{
  "num_hidden_layers": 11,
  "hidden_size": 512,
  "num_attention_heads": 8,
  "num_key_value_heads": 1,
  "head_dim": 64,
  "intermediate_size": 2048,
  "vocab_size": 8192,
  "hidden_act": "gelu",
  "norm": "layernorm",
  "norm_place": "pre",
  "norm_eps": 1e-05,
  "positions": "rope",
  "rope_theta": 10000.0,
  "rope_fraction": 0.75,
  "qk_norm": false,
  "attn_scale": 0.125,
  "bias": "none",
  "tie_word_embeddings": true,
  "parallel_block": true,
  "init": "normal",
  "init_std_qkv": 0.0193,
  "init_std_o": 0.0193,
  "init_std_up": 0.0193,
  "init_std_down": 0.0,
  "optimizer": "adam_variant",
  "learning_rate": 0.000581,
  "lr_mult_o": 1.01,
  "beta1": 0.9,
  "beta2": 0.99,
  "lr_head": 0.00741,
  "max_grad_norm": 0.5,
  "warmup_steps": 510,
  "schedule": "wsd",
  "decay_fraction": 0.752,
  "decay_shape": "linear",
  "final_lr_fraction": 0.0,
  "batch_tokens": 131072,
  "max_seq_len": 512,
  "doc_mask": false,
  "train_tokens": 799500000,
  "max_steps": 6100,
  "dataset": "wikipedia_en"
}
MLP neurons of a small language model. Each row is named by its layer, matrix (up: input weights) and neuron, and shows model dimensions 0-127. Each number is 128 + 32 x the weight over its row's rms, rounded and kept within 0 to 255. Numbers have three digits each.
A block is one neuron, or neurons of one layer that tend to fire together. Before each block is what it responds to, as a language model described it from the Wikipedia text at the highest values.

Description: Wikipedia descriptor-phrase tokens
L4.up357:149133104144097104133151149163095160155151119082169163091101162169103121151136119103082166126098083089071115177122122104157205110111090115122150140151098072117124153118099131158135083071169128128145135143144249134115091130190142174099136141082160186156150124140082167181129093157115140158096111134150146104133153133149089153115111116088144122093126060176119101108094132157119137109128
L4.up520:154118146146159144104154089130125097058112141173212129108186120160155118105148144106074172108127100063136115161109102128140192108172143127115138166179147106119108145147056148146148150115127145118118097179149167150086152079207147103115117154114075118173110103090146098132154144103155062165170111164090159107127127093166094172161095094174095193142132098136149158131097107090170120115178
L4.up526:192145144137143140121084108202080127128110162114123158180184140136191091078040118168082158130173149093126141125094082132175167110120144081034112127147072093139141131117099152118142119112126097119085114134093144159132081112126169173107121112082156125114109112169148192154161130127173165161128141086107098142144088128189096147103122126175110105170119109148136098101162120083133108113182
L4.up594:160142150090106161115193155117076130053124114132142161148186152182137149155139168164118168147154091134118161131094185174100118139100135156136140187118099122149167100136084114193181082205155147099126095173079143147098111186187152099039118173150139118151100078125103075090116063134194135183080098107143124162063147122172097115120118147113088171069142082169166143124113199153123149152156
L4.up670:091137155130130082122139155159129114103126136186131136129177124160155185075205134099138142162069114102103131085101066100139097138138151162101194138160169180131099067135110114163126097144074161115083105176210190096109160169163149208102161112116215143125111094158146166138100091118100139207129089126102054110104144143098129123153103148117136152110138157134146121089134125142118128172117
L4.up699:156108135133160063098135131142095119139170142159126106144148128114184146094124109114084159097084137107137112157079147127162179112142076154149155122137144152133148165081117133126099102009128103144130078175166202136172144145181190123074175133132091128197107115161130152105191143109165076136124104150119122140026107083167148133109085096189138109174161124151154145126116091147119177165144
L4.up1029:120131161110132137140144120147108131084181124170087108086128085156190170107114139091161181094097122134109119086179101081130165103089119139082130122071115130155131127157160104185169119065058170150120124147152163135132105139203105137124120101099084169092141141120076143129100075157119131163125159084119171154158055160134129064076112085133090140094137161153127131136088093093124127197119
L4.up1350:128111194121108194134136111146065138124094176109170144137146118135143127098110134106139123178103143168120087081108131092161170113077149125136082090137120104142110149133136166149112135164118123133055058132109160120170170150111087165109138120115116131175157099169091128088168091109113063145122152100074125166124067069108126108079127065082131134123103147149203097184105151114150123161119
L4.up1380:110085189126093103119163140190111144133114228147205132119137129125142069115153136082138133106151152169104141082085211078205138100099179136133146133096091109116143149120132137183123108086144137118054082167112111160122198142201120134099107099090085151161178137153128150069164122135126149115118113125065106188096088161120105122171073182110126091065145095146162119155090084117096107176124
L4.up1445:113133146130175081100106148119116077177098083179148121083184151129161194133084123128082114073186154154171096137124144143158143154119134116156048133115151071120114139108144087074161102138150135129115142132164112196158147125145133088104171115069126153139148149153085102094156115119069117164162099134102117210103117146227188154169108121067074133138093099134155153121103108111154160101053
L4.up1499:118078126096177103145168167104084161136121155135138191061141190081074142081074131067154091118119111183090130110123062153173132083119084100180140138122177164136109101168072163116091128130146143136088055114210156123122132171164167154069149117171154169098113143141139143156175113131121147201134078134122137121115110161153115117174113132121104128065161141123157141145137152146161183105148
L4.up1698:129183140124139151087140158131093115098105123113157120102124175132146124132133099093163174109120072173182111133076106117175153050128108151185144098128146141141097121100198094123148134169051150154143131119153144127108153153175146157071118112128126155138167134130118067139121094085112118097196169135098148110117042134110156154176092145119132093095171136148119035167085141135095163092146
L4.up1755:127065158116183129131113117162093102142166136135133095115098124152156192127187170149087127130127125086077077126128126087144190123062117081101122093171123062117044119106122101161209151117130125166121134170185228089114133204155152114092133095104114134163047154086143147141133132100177103201138184149112120162116108143148093192139093099190135126111130128144124107131120141132143175144130
L4.up1860:112089115136120061083095114134096130102088178170161192125111170095193087113087087106127160160110081146126091110126096080162142141106126173169096129129209149154134113097115209070070127093084111119092114150121131133151107135126144125100136121109123185135153115165142131133169122085076142111130160106117104160052084134175151094125117151080092097099134143141111109145150128161074165149104
L4.up1889:131117092161154068123140155166072144077124116144113128132143140139141114125158144135104140113177104137081135120094107052124169183135132133079095056141099111136073166102066165154085080137102112068093105135172176132143180137158111111083154108109118135123153103157127150067143074108085120182086101148152091145136136099105081126183081092085153073146146122124124130080059117125066132164137
L4.up1938:165131132171138148121100159176068104073167133126168104107161163171131214096142138105097140070098133151148131137167101143151164088107097103081116088112135139146095109119085149115100109105091109076083077149177154124104152117153172099045139086165126129138108105106180173147103110110163147158094108111122125165126115134127167141165134132172155129064123097129113132124079150144147144133160

Description: Surname-final pieces, "also"
L4.up75:114122116147103061107162083108116162121116147197161138101157160169098117091152160091170165108096070096127105144116136135089165153134105119112169116196206090142104135132125209118090088087104076093124067115150149130077114121121168132107123151106144164127104100169120103096135101093103101165145114122164148184175081136223148098114127133164106119140097116161132112089120128125121157124137
L4.up126:097161164164137111125157144112131119049145103108108179106154125120103144140101144143133122157124131150131121225137132132122204136110125151128120079106149099152118180149133153114058158080092089108133107145103168151107147121121109098125136178063097123113134126200112099129132129099178069140145072103139108175157125121064164080103099145109146084152125064123077100122080149142122108111176
L4.up406:173102162103151109115098089126120111103107177149094195082151137132104116057149167128107150150111105077116142127102114146183099160111156136104117102124147130128103135122127210193109129085102091129132107135057194152117165053099161107086144113093158143089178137154173164101148103070153128098120172128139033132177047093109142129089073182130088141178157078149116100160109074096091145184127
L4.up597:088099146162075120084158100141153155108056116196114153098134149097103156096172153091082162114126145156093098171075093074145164154138126063132148117102143158130135126120159162111135110094134114126191109105138152123126097109146141141140129103073078160152109073193118071120136115102181099166183111097081118145073098161151144115120166134164118118135099135153142144107121141111096118115145
L4.up741:146168101139114135080121099097080127127126163180095151115148119169104159147099069106166119119101109121043088105160118131113150128124121123156157115108148181129105092114088203173156166099097138077072080123163187152100114099121179166142159196081145127108177102127143127070107127101120152167160092112135095156126120069074167120125192109177091149092128107139161156165120060078114104140127
L4.up820:133119094080080093133169133138094224132184129159125174047123165169128119075101118091161127120113079156122077142097072099144146071113094110137115055121139134195066115110179187172087165111127069147170102075217081101141137145118190174115122166131147109124152110120181169137169107102141097101108148126135041104142140132175132125145141157118088136137090111162132059093094066118156120175127
L4.up914:094111150123154126129173063030174164105095114084173088124149142152115135071123151071133145149149153126110108133087121078120116148159152115175121118170175081074148146188079188174120174161159102096162067089074105143133156149141155121120128111185133198092160114130115094112187116125127138136103141081093132115126135093110104126221108155156128130141124119175070128129066131128135121152136
L4.up931:113173085145123127075142117178106139125148147150101155175158196121101120161155193137171176150142123159125170113135125205112140178120131097133201151150195085129130104134091143178116141171186131152088143127145202185111141103135180083079164141139086135152161091112123143091203144094115146107132118113120143105093106117072200100152119119161095092094214121161096139153151076120127104076127
L4.up983:113158139138145154071097112138075115141106112132133128121116171153131131131133154087090174169070061168159094170090070138105179112162103084155085081105128218123090137135077133187137118150161163118056124199122150114093093173106143117118099140140102138097127124166137084056165161142054120139102099144117135199084151118204199107102117115118094151106158120175100094086085096085112115111130
L4.up1327:113104176155118153054130101109116163055145136135128109098148145172092129144157080130092097111140074187089098065120137137193141086113147109121176123143157145181138081116116160118125115196161182139066155107128168126141084108168082148094158136148132188154139085131125157123144106112081098120130109136138128201104121185196176122085124111113038168077146118143102123130124133172120117178143
L4.up1365:096138152135125123128105101120104107171082106125089193155128140133121137079159117107110182142107117115113121152110107078131162134130165082047089159121174168155113157142153154131082132075138127118124095134139186122157092086079129144104129098104108168118125144169126118109193140102152150120069106133141097113148074121136118110168132140125171147156180029164131084126100101146071157144109
L4.up1423:153138086137144139074150120137071160091115090213157162139086115138140113086112128144103152118134084061090114090118107074154140124178115059139153143042126133094101132103122126181198120128130110082133102171130079148144075152143140146127167145123123157157120069169184126138096135100122115136113192164097116141131154156116156146102141085188093207096103095180137199128138064124089146167112
L4.up1657:109114136141178078106119101147120112134141148154174106105114210092115189075152138091106133134102153100112177136118094105176140154142106076119125071148205144165154070073173129089166150157111073112123100148148189130070148123152104124105144136131156145141135109103133099157151135131147168135112109120135110104139094137113079148145114085143110111125124132114144086104130095058121204135143
L4.up1702:096090194140083098134157125113061111116080150113177115117106185107150166085131178137142167136145145156140072159103154121208199190111119113106179124115171159120129114119095130145114082079107150112109124077147181134102083149116131104138141139158128144108151123148130137174174152142140128122089133110072092177152095095159179116109099130155112081141121129133142103085133101112133127151130
L4.up1799:113128115129108121159157155147109135138147096103133136176123169108139203134134123081120148126172119122117138109136142068191124123099092113120147145106148127160106098148131130150175131143111154145079110093177074159085171156157176110082155198173105195107097106090131093120141115091134152157151145159136105164121096162133160112109107110140083137130154183166135136085086082086128148150136
L4.up1979:125124160152127115051154043146130190121068199124137154069135159189157097070154154067128142188112126145123126133102127105090114110116093112116177116144167149113129109169150167116125160068103092125118137125083166115124198084115118132134122121094154138061130117138160133133127137135154106070139071090124084184163122087114159115141140113156064070153150162117160115112056082107106164133157

Description: Role nouns before names
L4.up278:121145119136092086079085123120095106144157118144118126148146189220096187097155149129159133139140121167126142112070097136151195168119145087155123095126199120120087131107128115131161137132039113135109134191184185138147148124089124115138135092197135150122122127141201165159162124100133134118122072132162107108115120135133144120160104120176106124097168082132148079070053117085128134096170
L4.up540:084165129215157155097117133106115117125134141145150085152105123200110127154079096072093160167141138185097057176124103027102156166143077034171091061145152152137118106160149074022109114129138090115141115135113145128146085138165159144116174196155105168114037109168132178136137128097113129187133103150136131082081124157103149109156159077100133089088118129135170095164079141096155123086161
L4.up584:098081131152140132121131151139143100103190074155165122113133204177078180107124139078072127147104115102107145123109150108155135088132114106110162070092129114080140170152090120117168080084199145119103087173172188155157113128143142113130151135180146144128119129131139177102146132089119154100151142098102119096111116122133135175141096118107132147108125102152098110157157148122094156136192
L4.up683:144124160136146126096100090119120215184138159138195172158119165186077088194144162105176121131068122101089171094098122131189106133141099122108129119129103126119122147115133118115141090146108125126103113151160101183121062175103121139048115157129120154173105074130105108144151119150124168169144129139068106112135107196083152168112127162154138092132131153146153124160074141093174130156107
L4.up773:160154135134135102139098126123113146175116178143147125100106149125163183113066154133075171127166091120098127143126103134134166165088119121130136071071163094102097155112129117134103120090167154145149137180103144108135127170173119118096153150155088144106099137159084130105156169091128100141161114101128140128158126171101171160175111128148199126167091081149138102157068117134134127105195
L4.up846:105120147216161147144114120170096161087154113150145155101092154153090129091078149117104230188044063137143077123151128122164090133170060099123131084108157121127185106068112121139159101075118099084161134149122160133155140097091172094090134154122094182134092127180128182099127135137078097153133103147136094086124154136155133141134156130134077094088120131165114087178127132101161136133157
L4.up1192:061190111164161116136077077132108139108122072069105115136142190177129113124124178097106144206137119125107145187149170119171128139087123061154085095095116124111122116097097076124093167130123142073060112151115110223126118103111135101108145185130161115145102119156141156135183133054145186179069139122120121131019145099169134124170146120142080156148147101189136149158132113151080124133144
L4.up1251:139194134149125168160145113120042118129155116128159106109062148182103103139112164103127159226141178122139098173204159099133112143131093041158086116121154065125141124080111100121087165109130081157077090103167126090122128120138157088143142100144215157084140099180139104133163085105129089123149134099104136168118123129156184104080143143186127123105145135183190126112152109108069137087072
L4.up1274:130142141177148114101119095147138159091182110112124201137158180132186113104129074050135116203112075096159157122103145121108080120095088125110111095094145156100133105152139106135124063163093027073115082149138146160054078172146117072106177118152126193133144081175132074180143086127084177179081094105174173123111162160115134177124169137109158125116129110155134091137133105179103125101122
L4.up1303:190090127140132073066138135113118122131135172150115133082130188174141180099178120117184138114173081184097180146117146111152149139124080147126113099066145129114116208093104129094116154123120167113087133134222174120084145100174211091119165143149158113141104083109146134136142100133075044210168059164125116194167091159146122098149114097090112088093157070142142119168139198119118189108117
L4.up1360:127107168167156134096144100135087117097096182158165135072111121232131141089190108124050186123089113164075107127100096096157121144118089084121144110166172136120096143158136111077156135082146088110104121124123177095087182099163196115109137139106116180110126148125129138132174134100186067191129058152148118139138102121109182166157064095086137128131119118123092090111111108112143165158140
L4.up1389:106133164104161091073153125107115104110144130104103159112163223137187102157177111139131140147110084159126117220123172085156133161097067045113135098095092141190076169131104104127162111140108128123100088187126119134125121135156144129084154160136100135172094101141200127136177109095077155202119109097159146139053150159142150128169153212113067165038142093134154127135116148082107124114131
L4.up1703:136117101181170147085118108173154125092109126206148165151104151146124134086129130132059127187099127092140099152097100103109125143162124106128119169115165170101048151129143131085062157127169074090138122100220168129180120119106110135066137166118121148160092143144162116083112115088093113147113187109111151085108131152181185107095121128190093105173112162156141105130167100111177115122169
L4.up1880:126119109166160140088057097102105127166140116118176125109121132139161134119148183123104140163099159085124118163112087100147137107111125123130116056115133105086081162150159142090152103151127129062109135178147155132141106123156103129082119148162165186130049191158187107132154137100112153096140104127127164174094114104116166129173182122130088099101080099135099113136103173092079095097132
L4.up1982:159160110173189122157194158157146151167191120166098131087142099144150129139119101123102129111062134110070098133131084148160174177094134104083092119117095139057164127143108157177038105058133149096133119150151152166180148144073150154117162209128135133145122116102142114148121141062097167099144072123051127132092114129121160114114177112142104133099119156143087161106091129108120115198105
L4.up2021:122130113115132118118104159196092113131125151116122119168144199164153089131089144167144106176093142138131093153124088089111170154129112117124095162156098180103075205104170129123125144088124095103126052196193179111115115191130213109102159130147146144171093110205124114151161141142098152115095089093167150151096119121146108141145161124098106101118211158137225067151115097098115161139175

Description: Birth years and name slots
L2.up483:175095167134106179119043142103102169210125105121149168102118122130150094107093203101127093163146126192114142138137149137152165069071158103174133170130131138114092139136119140134123140180121147136120117103154141111125100106083116134130155094135094164142125116128095113119129115112129069165133086157075077172096128113161135171104110075091118082168095190161173152086086114094139134079146
L2.up859:160117162145190171120189123143121120111175155152166215106110251089161125096189129099154124132118092143123152194103095083147143073107149120155126159133143139136060075120102162114136131092100100128144129114124146143090127111160134083078141121162142197105114171150124176190192091095103096164126051132129138156090120145183137126123087072110105136092107112143168167192110122138125141113127
L2.up1793:099116123147150136163129111171063153166125082143147102027126174113149153137104136128094145133119119095134172242074066116141176077098134147156147155132110113130121117125154164114153095124092121092085111146107182098130160112122118147158134105102137124170170186140105138082199098109126111145123091138168147153086129135138153148124128159084048152129154089128142100129157127128135153155161
L2.up2040:127140119137186098126114126132134135112205109137142099109147129149172094117172107158128148220097126165130157158185180171126175162124066173149154111134117146172099153081100112113124126153108139178160116144177175143171157082110147109124149200132150114143200107154162173156164129104062119163120089158105091133109147132148127126103102096184060142101107116142126121105184162083120128225133

Description: Inside titles and names
L4.up249:142100173169108093151108083087118131082169163106089180135158175157100109061103164115212165119128125150123150138166225169080155083106109153111107102170142150103145134130136105164103174124145124132107133111137143141088206148151149099151137149110142143130165124140089098082104145152156106114101162045084133203103087123088160122104076133154079152155151112163129091120171111087104089179096
L4.up276:141136144153107180135117107153092149101096137103124142140213168159137131141158132137094102109159164068093159149144118093149098170149144145062118119173134081080121110150152117109096190093129107150184108164097128101123111065099140091102115096111165133128129169106105116151148110098182120180125095083067122148129129132117140100163081125214112227155153085131124115120126126120155130085162
L4.up277:121139126113117103102115172118089137105152170191135157088135106184139112109158166051146091108125145161120114148143127125098088152103101128096115069146114088111158108099129148106087198094128111114111108100132089113121148148138172098123162122121112115083140140072129114157086151118179133139163162141100094120147092100063134104149150138163141129145102137126152086065162145093121099129071
L4.up290:157154125133135084086106108105141136152146164165068151080148152149147121103118222111127127107160128104080152101098162135140119137105180105038117110134136107126115142190115123093103198067189161077108112136134149123126139144160130072105143134145130141094092112083101104140100142103150110101117147125134175103141108161112130083112100094172116103089114187118139113063157114124099195078111
L4.up578:162148141146133098169088129089131164102098117125095109129151194166204171088142119143186102133149087111125130148110083138129109153122186161166066145100148126063151135103123168179125216163134091114100083150108111080203140135174139125116110118141126123114159156123160116176101123087129073134146099136082168154129057125091102112090101146191123111156070126161114059093130119100098131132095
L4.up643:153179127159112124151113143095146109153175116199098148139189116165150140082118152124126130158169132114162058150100136110130173148127107122116064085144108101132107119072099137142084128127146178087125144118161150129145126093119104108088141127127176141143047213107155164095077088169067095098170166080131110137155120125139186135116101106130113081118129092104106106104135098110130159147122
L4.up766:115143122134094054048147047076127137159065197141078158062175110102184104166107182102105143172138139117096120133106146129158090145158111131094108119181167126118129142107183132095098196149163142085118143128184135085139169149120171103143152152164127129121131124092140134111090127114070135164124074077078131090073083107094154157132129077103156128148153147138097116117134118151107126106140
L4.up809:122133089139115110127190139103088157142090136077134099123112182174156146095189127117100147133157112118055131100138079103146125151106161102105102175142186118088105214046113191102156184124169089141101117162100135139196091119135202106126165111114148157113099135120158076128162104063168130142198158139087144139120139147144172060126068079108090130163112162154149083144098186126138109108143
L4.up1008:108171158179140076060175151111054137149124141110108152174136156122093122139183113141138097161165147157126152126156145089197126105141140154158157136118141127122127173075120105123083102153131115100142093123084128103177120127173079117110182137094155146054134178139137110133087124103062126182107143161101175108149096109103154124139136058126083103114198184114115105125160192130157144140158
L4.up1064:124110233150173114092170109077154145111105242169097179112118103100064140118151172095108105148121120092079151082199159136152142171113173171107085107183158102147113161133143147120133255157108121083140152115110092180147131081133191082146126125135131148133133119164164142161076100098179100080140089053124093079216108119129187140140145100096105137136161190153154129082140092072153120082108
L4.up1159:087198124118155141128127091145088098106195185137098140114155144172178139154190139130098106221155154131177160185150115131160122175100076141146148162143116111072079131117103140141157168153134110076153135079159062133135168084197094170120154128163165140144141140119131132135083156119173102093176178126136115134051083115092113135170046137167138117129124123088126122117137135093125119109085
L4.up1582:179123181162124145102132105120123120156193162103067131113113150157161159095138203123084113132153145116040097154148152130124111139113144088036087152145162108084141103103066104121129122146155166096123123159132069129133109126117131149099161136204198184078148121098130103123057163124125121101114161097098121136150121169126165158143103114199131216083172119151121142092168148117118140125067
L4.up1632:158158097130141062113141110076121179140147120161108135129113141128112169077087149193154086173151087133150163175102126099133149135124115114108169076131152124135127108130117138148138154113108122148153110126128091149162150136121137189101173152142146127155125172108132094139174068123134101203157113106104138188135091150099138147145166186166134079144133154083096137145192105095154208142108
L4.up1694:147108142103108157084181159082097237121163130180182159115173102176159129124124111109113122147097170079092158115093135116208120131114098117050138067132129145112153164084110130187090149140173135151112129129122079138133121096105152139117183133196080123154160194093134108116108085133118069161150065096035167155137101176068174076118067099169119127133101121149169134138131185088093127214102
L4.up1910:088106133118136109119146135120117127091139155160115190092165159115149163100104243083158108117116113151117144076166113084132125105179169194156112131094147109157144148095095125128133185165111190078125133109146080144160209134131087087069148152121132182052196093128140150080097160111115133186129100066142130173128123129124184129111082093151093105178146092147077090114134146089113165125107
L4.up1932:199123142150108128111133120100107163155165215167094118181117153147086107092151141141176128180162088102084100162146166090153137077085108122111072114203108109103131144100186164133139151140111138099120094196128156135074057105133167147124163133133168104156110101131115188131132183133117103156142074095140117083130088150146105113086119186150097140133120160103163101083070100069141138168124

Description: Slot before personal name
L8.up836:131170146152155161138128136139149153148149141122134130121139187150104150087159157116077127103082110119079119149105156072148196215112066070086149104110250078083101136125107136120124162112176105130136168153160151111119156050144139128166167126125158169109107143165206132156165176125132128138178175156129096138105137170126192140147091124195123107160123123124136126111141087069095138126117

Description: Words inside creative-work titles
L8.up561:153130146113139131112165114058107166137157189109105117113167150150149107098104213109092106107173098122120142071105129089157200112114148060051082156184138113133147146167083119122074151094171134078077151157122142131154169183105148094136156128107102177164075145090098118111055201161147088102102168104129110116160076132087108121129136141165140130144155144137154101075164114117084166109094

Description: Person-name ending pieces
L8.up350:100180117176114148101186074145095089132127107209094156114156120094134111145067137095206142150076068106114119121135143118129127131121147078070150151139188168134105100149118203140124100098104110073139130164129168165116072109107181097080134124085131121089116131145139081131088137151146118196161094077065115123134110152095150097150099174151105133220129123152165121114080037137119175125118

Description: Person role/title nouns
L8.up1142:146109193101094090131169127187103178132163083119145160090116175161097172100165127092119156141089129144099145128186106098124174158132072110114120090120129095157135171129176105136183113098122134123131119150157146089147110131178147156156125175103128143145093103160125122181147152113103139188154106127135135164114101123079159114142109091108120154138192139118051141129158107124129147141189

Description: Word-final subword fragments
L2.up155:132124183095176105137138128106138161139161198137177185116113106101100127111136157077167116118092118083122123114099119150114128078149104097090160103138109132063163104123154138091082063148038130142107126187122113131132080117162139161069133106122147119139094085132153179131171162085132134191149084128111153144122098059075115155096108085070160111157125152165108114122164144085110183074119
L2.up1169:118146165139154109065163181180127129186161134139157094103127094090128160120144127124141133090106146156074127130142136100171143144128124058121131066122147125083110137147052108121125093107142143144075151151163098233171122157075081142037130155152150153146122075099155171134128158133089099123145092102145143127090145127099156159063169106112145106111118136233177160130174132042141124092110
L2.up1407:102131162146138114122127142189048117099118200085091138094106131192180091142156139134111094118120073138104098123147107138192100084093086090154127114114106124198159182123092136156128161127139095190074109165121165130131180101087128155109131148107164184161155160140196131176162138138111150151109094130114111167109144119099137121071158118109165085141142132112146116109103091089129124159116
L2.up1830:141185133144129071108100131098055191156092183142189146097171105106121052173126107133164128177133092098062151121114129106191112158097084126122190130087103067148166125099090182137117126184112079127092138127144140138135170122090114120139143162186155127140164092086077098153089117117133113160149045107103120137127135109134111123151149093155122155156167141167138102124123155071130086165119

Description: Early piece inside names
L2.up600:058167205077162156103100097080060118063144161150143118181115153181130135117147160149152100197120143125132184134156156128143142155158124095117095125127105139140119127159151141099104201124189030081088156180120124098140137128163145143159131118153159117128140106096122118105093097125113124157168144104102112119196122168112160088162055123145082150130134127119148101032097130129167092106150
L2.up1296:127088139123169116115100099110083128105133131110176094158127125155129112125095146126164177118156159142101155136131092150152134104111100082158123135130124112170181091101100134138067151067109092086074157173130188125167125168130098142114128145154146147099163197140098124115199124149151100198115179081088077101176120103172157087102087129151121121148109172107120086049076146098085115158108
L2.up1806:114106140137141096120138135100125184096097182117131150161114176162103105149095106148106157076066169095109138102140183115115130071110113113146101137069136086137037154057150111120147125125160100116151113138101188102093161186184150176120159132140147113100130125162067126108115137135135142162154151103146127170135155141194136141167111143182110075165177095148168038058112140145094083137077
L2.up2030:160110174123112134141191054122108132120128158131114133116107082121149188124121126109066110160123080096106117111136135079137133128133183115101108146205121129102094130110171113133096140085130102116119131152140120132122152122176105157068133112128134114190116175078167149097128084167081090166093146116133150161112153163106126124128129142148089111102182109146110099124152112130116138141141

Description: Person-role noun endings
L2.up918:116138077192169104074143120141143130152194149134113120104135144130116113108144121068177133142128065116104111122193119104128116096053090136097124098138170140114129119201137112125093106187126166120117152161184133111165124181199163041151144123154151100150101086170077165094110149151104130147121103141113083144071120123126047162139157117152131188129132105094124074064095199102101206146181
L2.up1017:116118112152188088070105127168170148150122093121068142156136142234128112155083188069051200128033113080121088145143136124148133072112131078100106069176139133183110101174158112099091108134133120089124147173150094137155096156101114145136162151178150158158097137151147124103173124145089087076167104126074082194138100209122171148135122063125136091090198128143092106115114123125111124123158
L2.up1340:117118157166152101100098097125095164122156132108073154100117087154176103111151091102140148072063103126125147169134161090155096125164130083128168130100098129102062150110118108138132138119132098128058114170124199130138147127099136132136120092104121142147139146131150146129119150090124056134116144101083089141131125113156197103158124149141094157104108125143128037095118115170120102117135
L2.up1818:135104097166199085092178152161141122115170123144160107083132133166124206111137154100128176100110108108153161129138118187165158146122092080083176042127129139111117161162140136173076085080203118105126145141127180168138081089156164171087141145139128140110127168099151102076185145099097142121137109156153137050131120154191085149077125159086125119099090121155118103120119124141061173096150